config = dict(
    n_layer=9,
    d_model=320,
    n_head=5,
    n_kv_head=5,
    head_dim=64,
    d_mlp=640,
    vocab_size=8192,
    activation='geglu',
    norm='rmsnorm',
    norm_place='pre',
    norm_eps=1e-05,
    positions='rope',
    rope_base=10000.0,
    rope_fraction=1.0,
    qk_norm=False,
    attn_scale=0.125,
    bias='none',
    tie_embeddings=True,
    parallel_block=False,
    init='uniform',
    init_std_qkv=0.0265,
    init_std_o=0.0,
    init_std_up=0.0265,
    init_std_down=0.0,
    optimizer='adamw',
    lr=0.000938,
    beta1=0.9,
    beta2=0.99,
    weight_decay=0.049,
    lr_head=0.0043,
    grad_clip=2.0,
    warmup_steps=368,
    schedule='wsd',
    decay_fraction=0.87,
    decay_shape='linear',
    final_lr_fraction=0.0,
    batch_tokens=[16384, 32768],
    seq_len=1024,
    doc_mask=True,
    train_tokens=348900000,
    steps=15323,
    dataset='wikipedia_en',
)
MLP neurons of a small language model. Each row is named by its layer, matrix (gate and up: input weights) and neuron, and shows model dimensions 80-175. Each number is 50 + 12 x the weight over its row's rms, rounded and kept within 0 to 99. A neuron's up and down rows have the sign that makes its largest values positive.
After each neuron's rows, "fires on" lists the tokens most often at its 100 highest values on Wikipedia text that the model never trained on. A number after a token or word is its count.

L5.gate419:75 30 35 62 45 56 43 25 58 52 37 51 65 42 80 60 52 69 41 66 42 24 45 19 42 55 30 47 61 48 46 59 45 45 37 67 39 63 53 49 55 56 34 52 51 73 50 73 37 49 53 49 31 52 31 42 30 49 50 45 60 51 40 46 43 45 55 36 38 48 34 58 65 50 53 60 46 61 36 45 56 38 60 47 29 51 49 50 36 68 50 66 49 50 50 62
L5.up419:46 46 36 44 65 45 40 55 64 45 26 53 55 53 62 63 65 64 63 69 41 49 42 51 41 65 55 49 66 33 61 33 41 43 61 37 40 38 50 53 51 48 41 46 39 73 53 74 47 32 35 48 38 47 44 30 47 58 48 41 48 62 50 24 47 39 39 52 48 41 32 53 55 43 37 49 67 51 48 52 70 35 61 72 31 45 37 64 72 63 59 59 53 25 47 50
fires on: " until" 38, " since" 13, "=" 8, "usc" 5

L5.gate32:48 58 30 43 66 47 57 37 47 41 50 72 43 31 36 60 32 32 47 65 66 50 46 36 48 49 55 61 62 63 57 61 59 51 53 42 33 52 55 66 42 60 36 67 74 54 34 55 45 49 66 33 68 46 42 51 46 41 44 44 67 51 37 50 41 52 51 37 50 56 48 61 56 38 44 40 60 50 44 52 66 58 63 40 74 66 41 33 55 62 51 53 62 47 64 31
L5.up32:52 67 47 60 54 43 54 48 44 53 48 62 70 47 17 42 40 39 55 53 85 70 43 44 49 40 67 74 65 53 68 67 51 45 43 29 30 55 26 41 56 46 51 50 60 53 41 58 42 55 28 35 41 34 15 58 45 61 44 56 45 47 55 51 60 69 51 57 41 65 52 67 47 53 31 32 62 59 35 33 42 43 49 49 70 28 49 43 45 38 86 64 48 62 74 38
fires on: " un" 40, " Un" 17, " well" 15, " widely" 6, "ly" 5, "Un" 4

L5.gate580:37 53 41 47 59 43 65 45 41 41 44 70 47 54 42 42 47 53 67 55 67 59 36 66 50 56 48 36 40 43 47 61 60 52 54 70 53 66 43 59 60 42 68 49 62 49 56 39 65 57 59 44 68 54 36 55 63 60 45 48 39 48 48 63 14 68 40 44 23 48 36 45 66 63 49 56 68 45 47 43 50 41 26 63 49 67 35 54 21 55 63 40 37 51 47 73
L5.up580:45 39 49 53 59 45 56 59 67 49 57 55 64 48 46 50 57 53 36 46 54 36 55 47 54 29 49 33 62 40 41 54 63 59 42 46 50 56 56 48 72 23 64 51 59 51 50 53 45 53 54 80 46 74 47 58 42 39 32 54 59 48 48 65 46 58 28 56 25 46 54 78 34 53 32 51 71 59 46 41 40 30 52 69 36 68 37 43 33 53 34 59 49 39 40 39
fires on: " can" 20, " Ver" 13, "umb" 7, " Har" 6, " could" 5

L5.gate420:49 51 34 45 41 54 42 57 65 48 65 68 14 53 50 52 47 37 57 60 61 68 49 47 51 68 38 47 44 57 62 54 38 64 56 44 51 63 53 64 56 78 54 32 52 44 26 51 48 63 78 52 62 35 73 42 55 36 54 54 61 31 72 35 41 60 35 54 58 47 39 17 64 24 61 66 50 39 31 33 46 53 69 41 55 45 40 34 58 58 55 23 57 58 43 36
L5.up420:56 53 45 66 35 45 60 65 54 46 34 45 65 46 36 53 62 53 49 54 64 68 51 51 59 60 61 53 68 40 70 52 59 48 58 66 54 67 57 60 55 54 46 55 49 50 35 46 67 40 81 28 61 65 68 43 63 66 53 51 42 63 53 61 59 53 36 64 50 42 61 60 50 33 55 47 34 60 67 73 40 55 70 26 66 62 70 33 52 59 56 69 60 41 50 47
fires on: "f" 18, " of" 12, "g" 12, " and" 7, "–" 5, "k" 5

L2.gate403:43 26 63 58 38 42 54 59 29 34 54 42 49 35 63 49 44 68 58 40 59 37 37 53 36 57 44 31 57 55 63 28 52 29 47 48 36 36 35 48 45 59 42 49 46 37 45 43 49 32 60 34 54 37 39 35 57 59 64 51 63 44 48 34 50 60 55 15 28 45 64 41 51 64 59 53 62 49 48 66 58 52 29 54 64 44 56 32 53 49 46 49 65 56 49 51
L2.up403:53 50 61 36 45 52 55 59 41 51 51 47 56 47 66 48 55 47 40 31 65 56 57 47 38 52 34 26 50 41 48 39 77 45 41 38 45 14 48 48 49 44 32 46 47 38 46 42 60 34 49 49 52 46 54 54 63 55 38 48 70 25 53 49 46 68 45 30 46 51 62 41 50 56 42 38 54 56 38 60 38 40 27 46 60 60 59 56 87 41 56 44 50 60 37 52
fires on: "ta" 63, "ora" 11, "aw" 7, "olia" 4, "ica" 4

L2.gate260:52 62 24 36 32 53 52 54 35 44 51 42 15 51 48 47 49 79 66 66 61 53 52 37 78 45 50 41 50 46 67 46 58 28 44 49 66 47 26 50 67 59 48 35 60 49 66 54 23 57 58 52 31 46 15 30 39 28 58 56 63 50 42 67 37 62 59 49 53 49 56 30 45 54 68 43 52 37 35 43 67 45 59 36 71 54 52 44 78 37 47 56 55 48 46 84
L2.up260:53 49 38 49 42 63 57 51 58 58 56 44 65 34 45 53 41 61 48 62 41 45 52 61 28 80 45 19 59 35 51 48 47 33 70 64 44 58 47 56 62 57 39 62 29 79 50 41 62 52 46 46 50 42 43 51 56 46 48 37 73 57 80 52 58 70 36 53 57 54 60 60 44 44 42 38 47 63 29 67 58 40 26 47 50 61 58 41 22 45 37 58 53 73 53 50
fires on: "ta" 97

L5.gate459:23 37 64 47 64 48 34 26 52 40 35 30 53 54 48 46 44 54 39 48 48 61 38 51 49 68 53 64 43 36 48 57 72 42 57 55 49 67 50 45 30 37 30 57 34 36 53 50 51 58 82 48 41 60 44 57 61 40 57 42 59 40 28 34 34 65 45 49 42 50 61 43 49 37 55 75 48 58 41 44 57 60 77 39 60 36 79 41 46 37 46 32 67 38 67 64
L5.up459:70 35 55 22 42 60 35 36 46 62 68 65 40 44 60 42 53 43 43 64 51 50 34 41 67 63 57 64 45 75 53 53 65 45 54 51 42 40 46 72 36 44 53 54 49 42 51 46 63 42 66 43 49 58 65 63 37 64 41 47 48 63 45 49 36 58 38 42 33 48 42 62 70 47 46 63 48 35 58 36 34 54 63 48 56 37 41 31 38 43 36 36 27 55 41 55
fires on: " they" 29, " but" 14, " and" 12, " who" 11, " They" 7

L5.gate236:65 33 46 50 41 56 33 55 42 55 52 33 75 43 67 19 66 56 40 63 59 63 50 46 59 33 38 50 52 72 65 34 38 62 54 46 54 24 68 38 38 56 69 62 58 62 39 62 55 56 29 62 33 57 49 56 53 73 62 40 30 36 57 39 36 59 61 53 39 69 59 49 34 47 43 44 52 30 37 42 73 62 67 40 40 27 42 52 70 60 67 40 52 63 26 37
L5.up236:46 45 47 59 39 49 69 42 29 56 38 55 42 40 42 55 40 38 49 41 55 54 57 59 48 81 47 44 63 36 43 51 48 50 39 67 55 52 17 64 49 43 52 82 50 44 65 39 59 61 51 20 67 52 61 57 38 48 58 60 52 39 58 81 49 34 23 44 56 64 43 40 56 52 62 64 54 60 35 55 30 43 47 53 45 69 29 57 51 45 44 44 84 43 65 54
fires on: "%" 22, "." 16, " were" 12, " population" 8, " people" 7

L2.gate19:60 54 28 46 47 61 61 56 33 51 66 48 53 41 51 69 43 26 48 49 57 47 68 54 37 41 47 31 40 47 64 52 59 28 35 49 66 54 26 35 71 33 42 34 59 37 48 35 46 57 60 70 72 62 39 64 61 47 60 36 37 56 38 55 38 47 29 80 36 30 40 60 49 46 49 62 46 41 43 46 40 44 63 46 57 42 63 59 57 69 67 36 26 35 65 56
L2.up19:33 50 41 46 43 51 44 47 55 40 32 49 41 55 36 47 55 49 31 48 32 50 74 40 46 52 45 38 29 22 57 44 56 63 71 37 67 47 39 45 49 65 58 51 65 34 16 45 28 30 43 59 56 61 57 41 55 30 29 55 37 36 36 51 40 41 48 65 62 26 44 47 34 35 47 67 62 69 47 40 23 34 52 49 61 49 40 56 39 49 34 71 46 34 69 50
fires on: "d" 69, "ed" 19, "b" 4

L2.gate413:52 60 72 63 72 43 52 62 57 49 63 33 37 43 72 41 30 57 16 50 37 60 42 49 40 59 55 61 58 46 56 39 65 46 60 75 50 52 37 50 53 50 40 35 42 36 49 61 43 50 56 50 28 68 26 47 56 52 34 47 46 32 31 69 46 49 21 55 45 47 60 43 55 59 33 54 56 78 55 45 45 34 53 63 44 19 53 53 32 53 72 43 62 56 59 60
L2.up413:57 40 60 41 40 57 38 37 65 35 44 43 20 52 51 45 39 54 60 71 45 62 54 39 42 36 55 36 37 54 63 31 64 52 38 57 63 64 64 79 38 76 49 53 64 53 56 54 60 49 60 62 50 54 68 48 62 60 58 46 60 47 76 69 54 71 45 67 63 39 51 40 71 80 42 63 63 50 30 49 53 47 35 36 38 62 47 41 63 60 55 49 45 54 44 66
fires on: "ce" 51, "ed" 10, "ade" 5

L2.gate630:68 57 36 46 46 58 53 46 46 37 54 32 33 62 54 52 73 49 52 66 51 45 35 34 52 53 42 34 40 32 46 75 71 51 58 56 61 28 75 71 61 56 47 35 65 67 52 48 54 65 49 55 36 49 49 58 51 54 48 67 59 31 47 65 35 33 58 38 31 51 41 46 60 48 50 46 62 44 39 55 64 46 55 49 53 52 50 55 79 51 71 59 36 58 44 66
L2.up630:51 49 39 42 30 54 34 45 61 42 60 30 48 58 36 34 62 47 37 61 38 50 45 39 51 51 57 28 56 62 33 43 68 42 42 69 62 51 78 55 57 45 50 38 48 56 60 71 65 64 52 52 56 38 54 44 42 56 21 60 51 56 36 59 40 41 52 20 55 52 35 24 40 60 52 38 86 62 52 40 66 60 66 42 56 22 52 49 55 33 76 73 32 59 52 58
fires on: "ce" 84, "ty" 7

L2.gate146:47 56 29 58 47 50 39 47 63 33 64 63 54 49 28 54 47 61 56 60 48 60 48 54 55 51 35 52 27 50 69 51 66 45 61 53 41 64 48 39 48 49 31 36 54 57 28 52 43 47 63 39 67 54 28 58 78 38 45 54 43 36 44 43 40 44 43 53 51 60 43 65 44 37 43 52 51 48 41 60 41 44 53 66 51 32 67 50 44 80 67 63 36 23 57 66
L2.up146:40 51 53 37 51 61 44 44 66 57 57 39 56 48 42 45 20 36 43 47 47 35 68 59 70 56 44 51 64 37 39 45 49 54 57 48 43 69 54 41 65 68 49 54 15 56 55 63 35 45 75 49 59 49 39 36 47 58 66 51 58 65 37 45 38 43 48 43 13 60 44 42 49 46 63 55 42 45 56 51 58 59 56 38 45 38 62 55 62 39 37 42 43 51 44 72
fires on: "e" 95

L2.gate397:38 49 41 63 31 51 59 71 51 56 68 45 22 28 55 82 83 43 63 51 55 57 49 44 39 76 58 43 59 31 52 24 51 48 61 54 40 45 52 78 53 38 35 26 66 56 49 56 55 76 49 53 66 64 74 56 51 62 55 36 47 53 40 61 51 45 49 53 54 60 61 30 48 61 68 48 65 36 55 39 66 60 64 61 32 32 54 34 50 55 36 46 39 54 59 70
L2.up397:41 32 51 24 74 59 47 74 29 37 32 58 48 50 42 57 57 49 48 35 71 64 50 22 32 64 46 38 54 50 41 49 43 31 49 46 42 78 64 52 40 46 40 45 92 36 60 44 81 66 61 42 53 60 66 44 33 53 54 42 52 45 32 42 31 41 47 61 34 47 38 49 44 42 42 37 48 55 54 62 47 57 71 33 61 68 54 58 68 55 36 62 45 50 37 65
fires on: "g" 89

L2.gate328:53 57 39 44 57 50 53 48 49 55 62 71 43 43 31 46 68 47 49 42 41 59 52 40 39 41 62 35 43 56 57 45 38 76 51 59 30 53 32 48 81 61 36 49 54 50 34 38 52 32 44 54 52 43 30 37 46 38 57 29 50 73 29 64 57 42 33 48 53 61 42 62 33 42 45 33 36 31 47 58 57 78 60 43 59 42 57 35 52 64 51 30 78 48 22 47
L2.up328:47 52 39 44 32 32 55 49 75 44 53 62 36 49 53 48 51 41 80 33 39 37 68 52 25 79 52 44 30 66 59 50 48 59 18 36 36 64 37 57 68 60 45 56 61 46 41 62 55 39 43 57 62 62 47 50 55 59 38 47 37 53 32 31 51 53 38 52 57 55 43 44 39 60 26 58 65 43 28 48 36 39 63 50 53 57 65 47 46 59 20 60 49 33 62 54
fires on: "K" 34, "b" 31, "r" 11, "d" 11, "l" 4

L2.gate121:68 42 35 42 46 66 66 55 26 63 65 63 58 53 53 42 35 39 52 52 57 62 71 50 17 90 48 53 49 37 61 30 47 60 57 54 57 47 66 46 54 49 33 21 61 63 64 43 52 70 63 68 48 54 47 65 58 46 42 46 51 39 38 47 61 76 41 48 31 43 43 52 46 42 46 45 75 42 56 36 54 67 51 57 50 50 37 41 48 49 47 47 32 49 46 37
L2.up121:44 59 47 51 38 40 40 40 55 28 48 56 40 34 78 50 66 22 54 31 53 44 45 65 41 51 50 56 47 56 56 57 79 48 54 62 37 51 51 53 57 47 54 48 53 44 46 57 49 53 45 38 60 59 71 57 61 80 37 65 55 67 48 46 39 39 46 51 68 49 61 46 49 45 43 45 41 57 53 66 55 51 70 42 63 47 39 48 68 45 61 60 37 51 32 54
fires on: "k" 22, "es" 10, "ch" 7, "ce" 7, "ck" 6

L5.gate2:52 71 59 56 50 85 51 50 49 55 62 40 59 61 56 50 22 40 48 35 37 67 11 34 43 47 59 55 51 40 53 55 35 53 58 58 38 50 64 54 30 58 46 66 51 53 52 45 51 51 34 50 68 42 41 50 46 47 44 49 54 61 32 55 51 44 59 44 24 31 44 53 50 42 51 38 63 56 41 59 50 51 58 54 83 62 59 53 63 40 64 52 51 69 47 60
L5.up2:45 65 39 66 40 63 59 31 34 47 36 51 44 56 55 60 42 51 52 59 61 55 34 42 44 40 45 37 54 66 53 45 57 52 63 69 37 71 44 55 42 64 49 71 61 47 58 31 42 53 57 30 57 30 48 58 46 66 38 52 43 48 39 71 38 45 70 46 42 41 47 57 43 44 44 58 48 39 49 41 52 35 46 65 67 51 63 57 55 55 60 34 58 75 56 37
fires on: " later" 17, " or" 10, " also" 8, " be" 7, " newly" 6, " have" 6

L2.gate455:43 53 73 63 59 44 46 42 43 58 69 51 55 55 56 44 32 70 40 44 35 41 43 36 37 56 32 55 33 47 49 48 66 40 89 37 50 50 56 69 69 62 41 34 61 59 45 56 37 57 62 68 35 50 47 68 49 52 50 54 51 58 55 35 44 57 52 51 46 45 47 28 58 50 46 69 55 35 58 33 56 47 40 70 51 57 66 69 44 70 41 56 47 51 57 63
L2.up455:44 51 58 46 48 45 52 51 69 45 62 51 66 51 28 66 54 47 78 36 45 52 57 42 54 11 66 59 22 54 53 44 51 43 45 45 61 47 36 49 42 51 36 71 43 41 39 35 57 37 65 50 34 54 60 44 46 33 69 49 47 43 75 53 47 31 56 66 52 44 49 54 60 40 34 54 36 55 59 43 60 45 34 33 40 46 49 65 70 56 35 29 47 41 61 41
fires on: "al" 48, "ali" 6, "ed" 6, "age" 5, " record" 4

L2.gate20:42 75 29 51 38 59 68 70 46 55 44 48 61 39 52 78 46 72 58 67 68 55 60 42 39 61 32 43 60 26 44 64 70 28 46 44 58 58 42 34 60 62 62 45 34 47 27 36 65 39 43 53 46 55 64 75 49 35 54 55 61 58 51 66 60 50 43 40 40 37 48 37 50 49 28 30 63 50 47 42 38 38 27 34 55 35 61 53 41 33 44 69 49 38 44 47
L2.up20:61 44 49 62 34 54 43 70 22 48 49 41 40 53 51 54 40 59 55 54 47 23 58 42 45 41 61 49 41 73 53 32 48 53 52 60 48 44 41 77 48 71 41 29 60 42 46 57 37 41 75 62 56 29 51 57 51 48 57 60 59 47 68 55 47 77 35 39 43 34 32 44 42 35 30 58 39 54 32 54 59 46 35 27 81 58 70 46 36 48 44 50 39 61 55 49
fires on: "ta" 25, "able" 21, "ful" 15, "ated" 6, "ed" 5, "ible" 4

L2.gate347:52 57 60 37 62 69 58 45 47 42 42 38 35 66 52 34 24 56 57 44 43 53 30 52 53 63 66 42 27 48 28 52 63 37 25 39 40 42 36 52 52 34 44 34 67 58 37 56 17 48 43 43 67 46 50 25 42 35 29 47 52 69 26 32 53 38 29 64 53 58 59 32 54 50 65 56 46 46 65 59 50 79 55 50 69 41 36 57 31 68 60 62 56 34 50 56
L2.up347:54 37 54 39 56 40 59 41 49 44 53 65 22 75 77 31 50 62 32 50 56 62 35 43 54 67 54 55 53 59 35 50 43 44 38 42 52 22 34 56 68 38 46 34 29 36 39 79 57 47 48 50 40 75 67 35 53 50 52 58 61 50 44 47 48 39 35 48 55 47 45 43 44 58 44 38 66 61 33 74 52 53 48 55 60 42 45 50 45 47 58 61 61 34 62 50
fires on: " M" 40, "m" 27, "mi" 7, " L" 6, " km" 5, "west" 4

L2.gate62:52 65 74 40 47 34 66 51 47 43 42 48 50 35 68 60 59 55 54 62 53 45 53 53 78 56 57 45 64 37 49 43 57 42 65 32 55 49 52 48 50 60 53 35 39 51 35 62 57 61 55 49 66 58 48 38 51 58 44 82 59 31 62 61 28 79 41 60 35 59 49 56 28 64 53 54 24 25 43 36 42 47 66 42 44 54 59 42 46 61 64 70 45 55 49 19
L2.up62:50 53 69 39 64 38 45 39 58 38 53 36 41 40 62 44 64 35 48 54 40 48 47 67 51 50 55 45 55 37 38 69 59 39 65 47 36 63 45 51 57 64 73 56 44 35 36 55 52 64 51 39 51 46 53 45 66 56 55 56 52 42 66 43 68 65 37 67 49 51 67 51 47 39 63 51 40 43 55 44 46 55 66 69 72 74 38 38 24 32 56 66 33 40 40 35
fires on: "N" 80, "tes" 4

L5.gate237:38 41 53 12 38 53 43 39 47 45 49 37 19 48 51 57 53 57 60 57 51 37 63 61 46 56 48 39 44 31 56 66 61 55 24 50 57 70 66 75 71 68 50 68 75 51 34 40 55 43 34 42 61 37 70 19 35 45 69 74 64 52 49 32 56 51 38 27 74 58 45 43 45 60 50 73 53 53 55 50 56 39 54 55 51 57 52 33 36 49 34 47 63 56 53 36
L5.up237:50 51 66 65 67 55 49 59 49 48 43 32 65 37 49 33 48 67 46 49 47 39 50 57 33 71 55 63 30 58 45 56 51 70 35 36 40 42 53 43 61 49 47 41 50 46 66 62 51 41 56 42 39 51 72 58 46 72 50 51 67 58 41 60 39 70 47 29 47 40 48 41 66 44 56 40 54 67 48 38 36 45 67 43 58 55 25 43 13 34 23 56 43 54 49 45
fires on: "." 58, "ia" 13, "us" 4

L2.gate402:35 54 65 32 47 55 50 64 34 49 46 59 52 60 54 13 37 59 59 75 56 50 37 48 54 46 36 31 54 75 67 58 61 40 48 44 50 39 51 40 40 75 23 42 71 29 39 70 31 37 41 52 34 49 48 42 52 48 40 59 43 67 49 49 48 48 54 44 65 38 41 59 67 39 63 72 62 48 49 49 29 40 44 37 63 51 73 55 46 53 51 51 63 47 57 41
L2.up402:54 60 58 26 61 50 49 49 54 46 51 46 59 61 48 24 48 47 57 71 51 46 54 59 51 32 43 22 63 65 65 52 55 47 58 46 40 26 43 51 47 57 39 70 51 33 44 64 39 33 33 49 51 50 64 44 45 48 28 65 36 56 63 50 54 45 55 61 61 35 54 56 64 37 56 70 69 47 52 57 26 49 44 45 79 52 45 59 44 40 40 42 71 34 54 34
fires on: " N" 20, " M" 20, " L" 14, " H" 13, " B" 13, " P" 12

L5.gate347:51 44 54 67 39 55 61 52 58 55 66 25 16 35 65 39 63 51 42 60 33 46 50 55 54 68 51 65 42 70 47 38 56 47 59 65 46 72 72 65 51 58 47 40 52 40 35 48 47 34 58 44 55 45 70 40 40 51 37 47 73 38 33 44 36 47 61 38 27 35 43 54 54 47 48 66 28 52 37 42 40 24 80 23 59 60 41 27 46 40 33 10 52 43 71 49
L5.up347:54 54 76 62 62 45 53 23 61 42 47 56 37 53 48 40 85 39 52 56 58 67 52 64 71 60 56 36 52 49 50 38 52 54 37 46 52 52 68 49 69 83 53 65 37 46 36 43 63 34 51 60 55 50 57 55 33 76 57 66 53 33 25 57 47 51 36 42 61 28 49 46 46 44 57 72 56 58 49 43 46 46 68 49 58 54 50 35 63 50 52 21 70 41 67 43
fires on: " C" 34, " c" 17, " and" 11

L2.gate86:21 40 39 29 50 43 52 66 52 52 28 40 48 42 49 55 46 64 33 40 45 44 36 55 44 64 31 45 59 43 32 31 47 57 68 32 51 45 34 45 43 65 72 60 61 63 52 51 38 40 60 61 60 26 49 50 55 55 32 60 43 44 52 46 50 60 48 30 40 64 52 47 66 53 45 47 55 39 44 53 32 36 57 33 52 44 47 47 41 54 63 41 47 38 57 42
L2.up86:35 22 54 47 37 45 43 71 58 36 42 49 70 53 26 56 66 37 47 38 51 70 49 33 27 68 41 45 58 35 55 48 58 64 72 44 63 50 62 58 42 55 30 51 58 55 77 48 55 15 60 63 57 58 53 63 59 52 38 76 45 28 27 51 65 45 43 41 33 56 63 35 57 55 65 65 61 57 37 41 47 57 52 57 45 38 56 48 47 37 60 39 46 50 49 40
fires on: "ed" 21, " 1" 12, " 2" 10, "op" 8, "und" 5, "1" 5

L5.gate163:64 54 39 49 64 52 41 27 46 42 54 57 26 37 36 25 52 92 24 14 41 52 52 50 59 46 43 57 55 46 59 40 52 35 51 48 54 49 58 67 41 37 43 68 46 59 37 45 43 46 57 49 47 51 55 48 48 47 45 37 40 56 34 59 48 58 68 54 41 64 35 58 48 38 67 42 49 36 50 64 47 53 44 40 34 51 65 28 64 52 42 45 38 52 34 63
L5.up163:49 43 52 39 47 73 63 61 69 29 55 53 61 38 58 36 42 47 46 63 36 51 66 46 56 43 44 61 38 52 34 49 76 62 52 38 71 54 52 33 26 40 59 39 26 67 52 59 60 54 64 62 28 50 48 54 53 68 47 42 57 50 32 34 44 62 49 52 52 43 78 63 42 57 45 54 74 55 60 44 65 57 55 45 49 40 42 58 34 38 83 55 56 52 45 33
fires on: " |" 46, "=" 14, "|" 12, " 100" 7

L5.gate270:69 48 49 60 48 41 50 28 47 40 61 50 42 48 73 60 57 44 33 52 56 25 65 49 39 73 53 30 46 43 57 54 32 63 45 69 54 62 56 69 51 66 42 39 72 30 50 48 54 64 46 33 43 55 36 56 67 52 53 48 39 32 40 49 64 65 39 38 54 59 38 65 48 44 49 58 62 38 30 51 37 63 66 44 36 65 59 47 53 29 47 48 57 50 48 51
L5.up270:45 53 52 46 45 55 56 51 30 34 66 57 50 61 69 68 64 44 30 57 47 45 70 56 24 62 60 47 65 36 59 62 38 51 66 62 73 40 58 58 39 50 33 31 58 39 49 60 65 55 49 47 42 39 37 51 42 50 55 51 37 40 50 42 52 46 34 54 46 64 30 82 38 60 53 44 71 43 37 36 51 67 61 29 61 57 78 46 45 46 46 55 48 53 23 38
fires on: "d" 28, "al" 10, "g" 9, "ad" 7, "z" 6, "l" 5

L2.gate117:53 38 72 49 42 35 36 64 56 52 64 27 52 49 42 33 47 33 38 39 49 47 31 50 47 55 49 45 45 46 62 51 38 50 58 38 48 49 45 25 34 54 50 47 45 59 56 47 38 47 66 53 76 54 51 53 66 50 46 42 66 32 50 62 22 50 54 70 27 54 20 73 50 50 45 47 45 45 42 60 68 40 39 73 48 35 48 50 36 36 50 56 42 64 42 60
L2.up117:46 46 66 33 62 53 41 42 57 44 67 60 62 55 52 49 64 38 82 47 39 51 45 49 55 65 45 59 65 44 67 44 43 54 45 57 55 49 36 52 40 60 44 34 42 63 43 62 55 62 73 49 40 47 58 54 69 60 53 34 83 50 50 53 27 49 50 45 42 59 43 50 61 46 49 46 65 31 51 54 37 45 32 60 55 23 56 43 29 63 45 35 45 55 67 39
fires on: "os" 45, "z" 28, "ze" 6, "ass" 4, "za" 4

L5.gate365:36 52 52 50 40 52 52 52 39 70 56 59 50 25 48 65 53 29 58 51 53 63 42 68 52 64 55 62 62 59 59 67 61 64 51 50 52 72 30 57 53 33 54 56 68 44 44 56 59 58 35 45 69 36 49 34 22 55 31 30 44 57 61 27 49 62 42 62 58 62 43 41 52 44 36 55 35 59 43 61 69 32 58 46 42 49 76 61 47 41 54 70 71 50 56 52
L5.up365:27 46 46 47 52 50 45 58 60 46 61 62 45 26 48 68 55 47 35 47 78 52 50 67 26 56 40 56 54 43 32 58 58 43 67 43 69 63 37 64 49 51 59 56 70 44 47 53 56 57 51 44 50 54 46 33 31 47 38 41 52 50 71 46 69 39 45 65 50 61 59 33 50 59 47 57 47 61 58 54 64 62 49 52 55 41 64 57 32 42 47 85 82 51 36 37
fires on: "re" 54, "res" 10, "de" 5, "ro" 4, " were" 4

L5.gate516:47 14 63 34 37 58 66 71 62 53 47 59 43 35 43 48 55 45 24 61 52 54 52 59 41 51 76 36 55 62 50 82 53 46 57 41 24 66 52 55 42 58 24 53 55 46 51 50 31 55 73 66 36 37 30 50 45 42 51 46 55 55 48 71 47 34 48 41 49 67 58 62 64 49 38 46 57 69 53 38 49 39 53 32 52 72 44 43 53 50 71 58 66 48 78 53
L5.up516:37 56 67 18 56 60 54 47 57 46 31 47 45 44 46 52 42 49 31 47 76 61 53 60 47 61 59 53 36 53 30 72 32 60 72 55 35 52 37 59 51 57 26 64 41 51 52 38 61 67 60 34 50 46 40 62 54 48 73 35 53 42 43 50 47 43 59 56 41 48 66 68 37 47 17 19 52 56 59 63 57 49 53 38 51 63 18 52 53 70 58 47 56 43 85 59
fires on: "ly" 31, " newly" 8, " very" 8, " widely" 8, " relatively" 6

L2.gate525:49 54 32 55 26 63 57 41 69 42 44 51 33 58 48 39 70 51 53 28 45 75 60 58 54 66 46 46 42 57 46 60 61 42 42 45 54 39 37 24 47 31 44 39 56 38 45 17 51 39 59 66 61 72 38 70 57 34 60 48 41 56 57 54 55 41 53 32 61 53 38 76 51 46 51 57 57 18 60 44 66 53 45 28 62 39 57 33 38 57 26 55 30 44 70 44
L2.up525:41 52 65 59 50 62 43 45 62 50 63 49 50 59 51 47 51 56 73 42 46 56 59 50 45 68 51 73 40 72 42 51 49 49 52 62 31 49 72 48 45 46 52 51 53 58 60 74 60 46 49 54 35 52 60 53 54 41 56 57 60 70 45 57 74 54 45 71 46 53 51 40 38 44 53 79 26 32 58 65 46 53 36 59 42 54 59 53 48 52 44 34 56 42 46 62
fires on: "ation" 28, "e" 25, "age" 11, "er" 6, "ated" 5, "en" 5

L5.gate293:56 46 51 48 33 56 55 35 65 44 53 46 35 23 59 62 47 58 35 52 60 48 64 57 65 67 76 22 55 73 50 57 46 49 59 73 67 41 62 59 46 74 38 59 60 41 25 37 42 45 46 59 38 28 48 45 56 36 59 53 31 37 34 61 68 51 40 35 51 57 51 37 41 41 50 44 47 47 43 37 55 34 59 45 53 68 44 41 52 51 44 79 52 53 74 29
L5.up293:24 36 38 49 35 51 46 28 51 30 50 42 61 58 73 57 50 70 47 50 46 61 57 39 48 42 65 50 42 52 49 41 62 62 47 26 58 31 60 51 34 62 47 43 37 83 32 57 46 44 40 64 58 42 63 43 54 62 55 44 43 41 31 67 49 54 58 43 36 54 49 34 46 54 57 41 72 50 58 39 54 51 62 32 66 37 40 58 34 72 47 52 45 40 37 32
fires on: " a" 15, " the" 14, "." 10, " of" 9, " in" 8, " area" 4

L2.gate315:46 53 58 48 57 47 43 56 35 43 60 60 60 62 42 48 64 52 59 36 53 51 57 30 53 51 44 45 44 49 57 49 58 41 33 38 32 43 54 30 53 49 71 39 48 47 43 56 73 31 49 37 66 61 38 49 66 46 31 56 60 49 51 42 53 60 28 55 50 36 45 48 48 47 33 52 30 49 54 52 46 41 29 40 38 64 46 57 65 58 31 35 68 38 56 50
L2.up315:38 71 50 82 57 46 44 62 39 30 51 50 76 25 22 44 38 57 59 39 47 33 38 40 34 37 34 55 27 38 31 36 61 49 37 35 52 06 72 39 45 39 54 35 51 49 52 65 51 18 49 54 55 58 48 53 30 42 47 41 51 56 39 40 51 80 42 59 53 44 69 42 63 54 38 41 53 55 62 61 61 35 29 56 46 50 68 54 46 29 37 54 44 48 51 52
fires on: "ian" 30, "ol" 28, "ia" 17, "els" 5, "ose" 4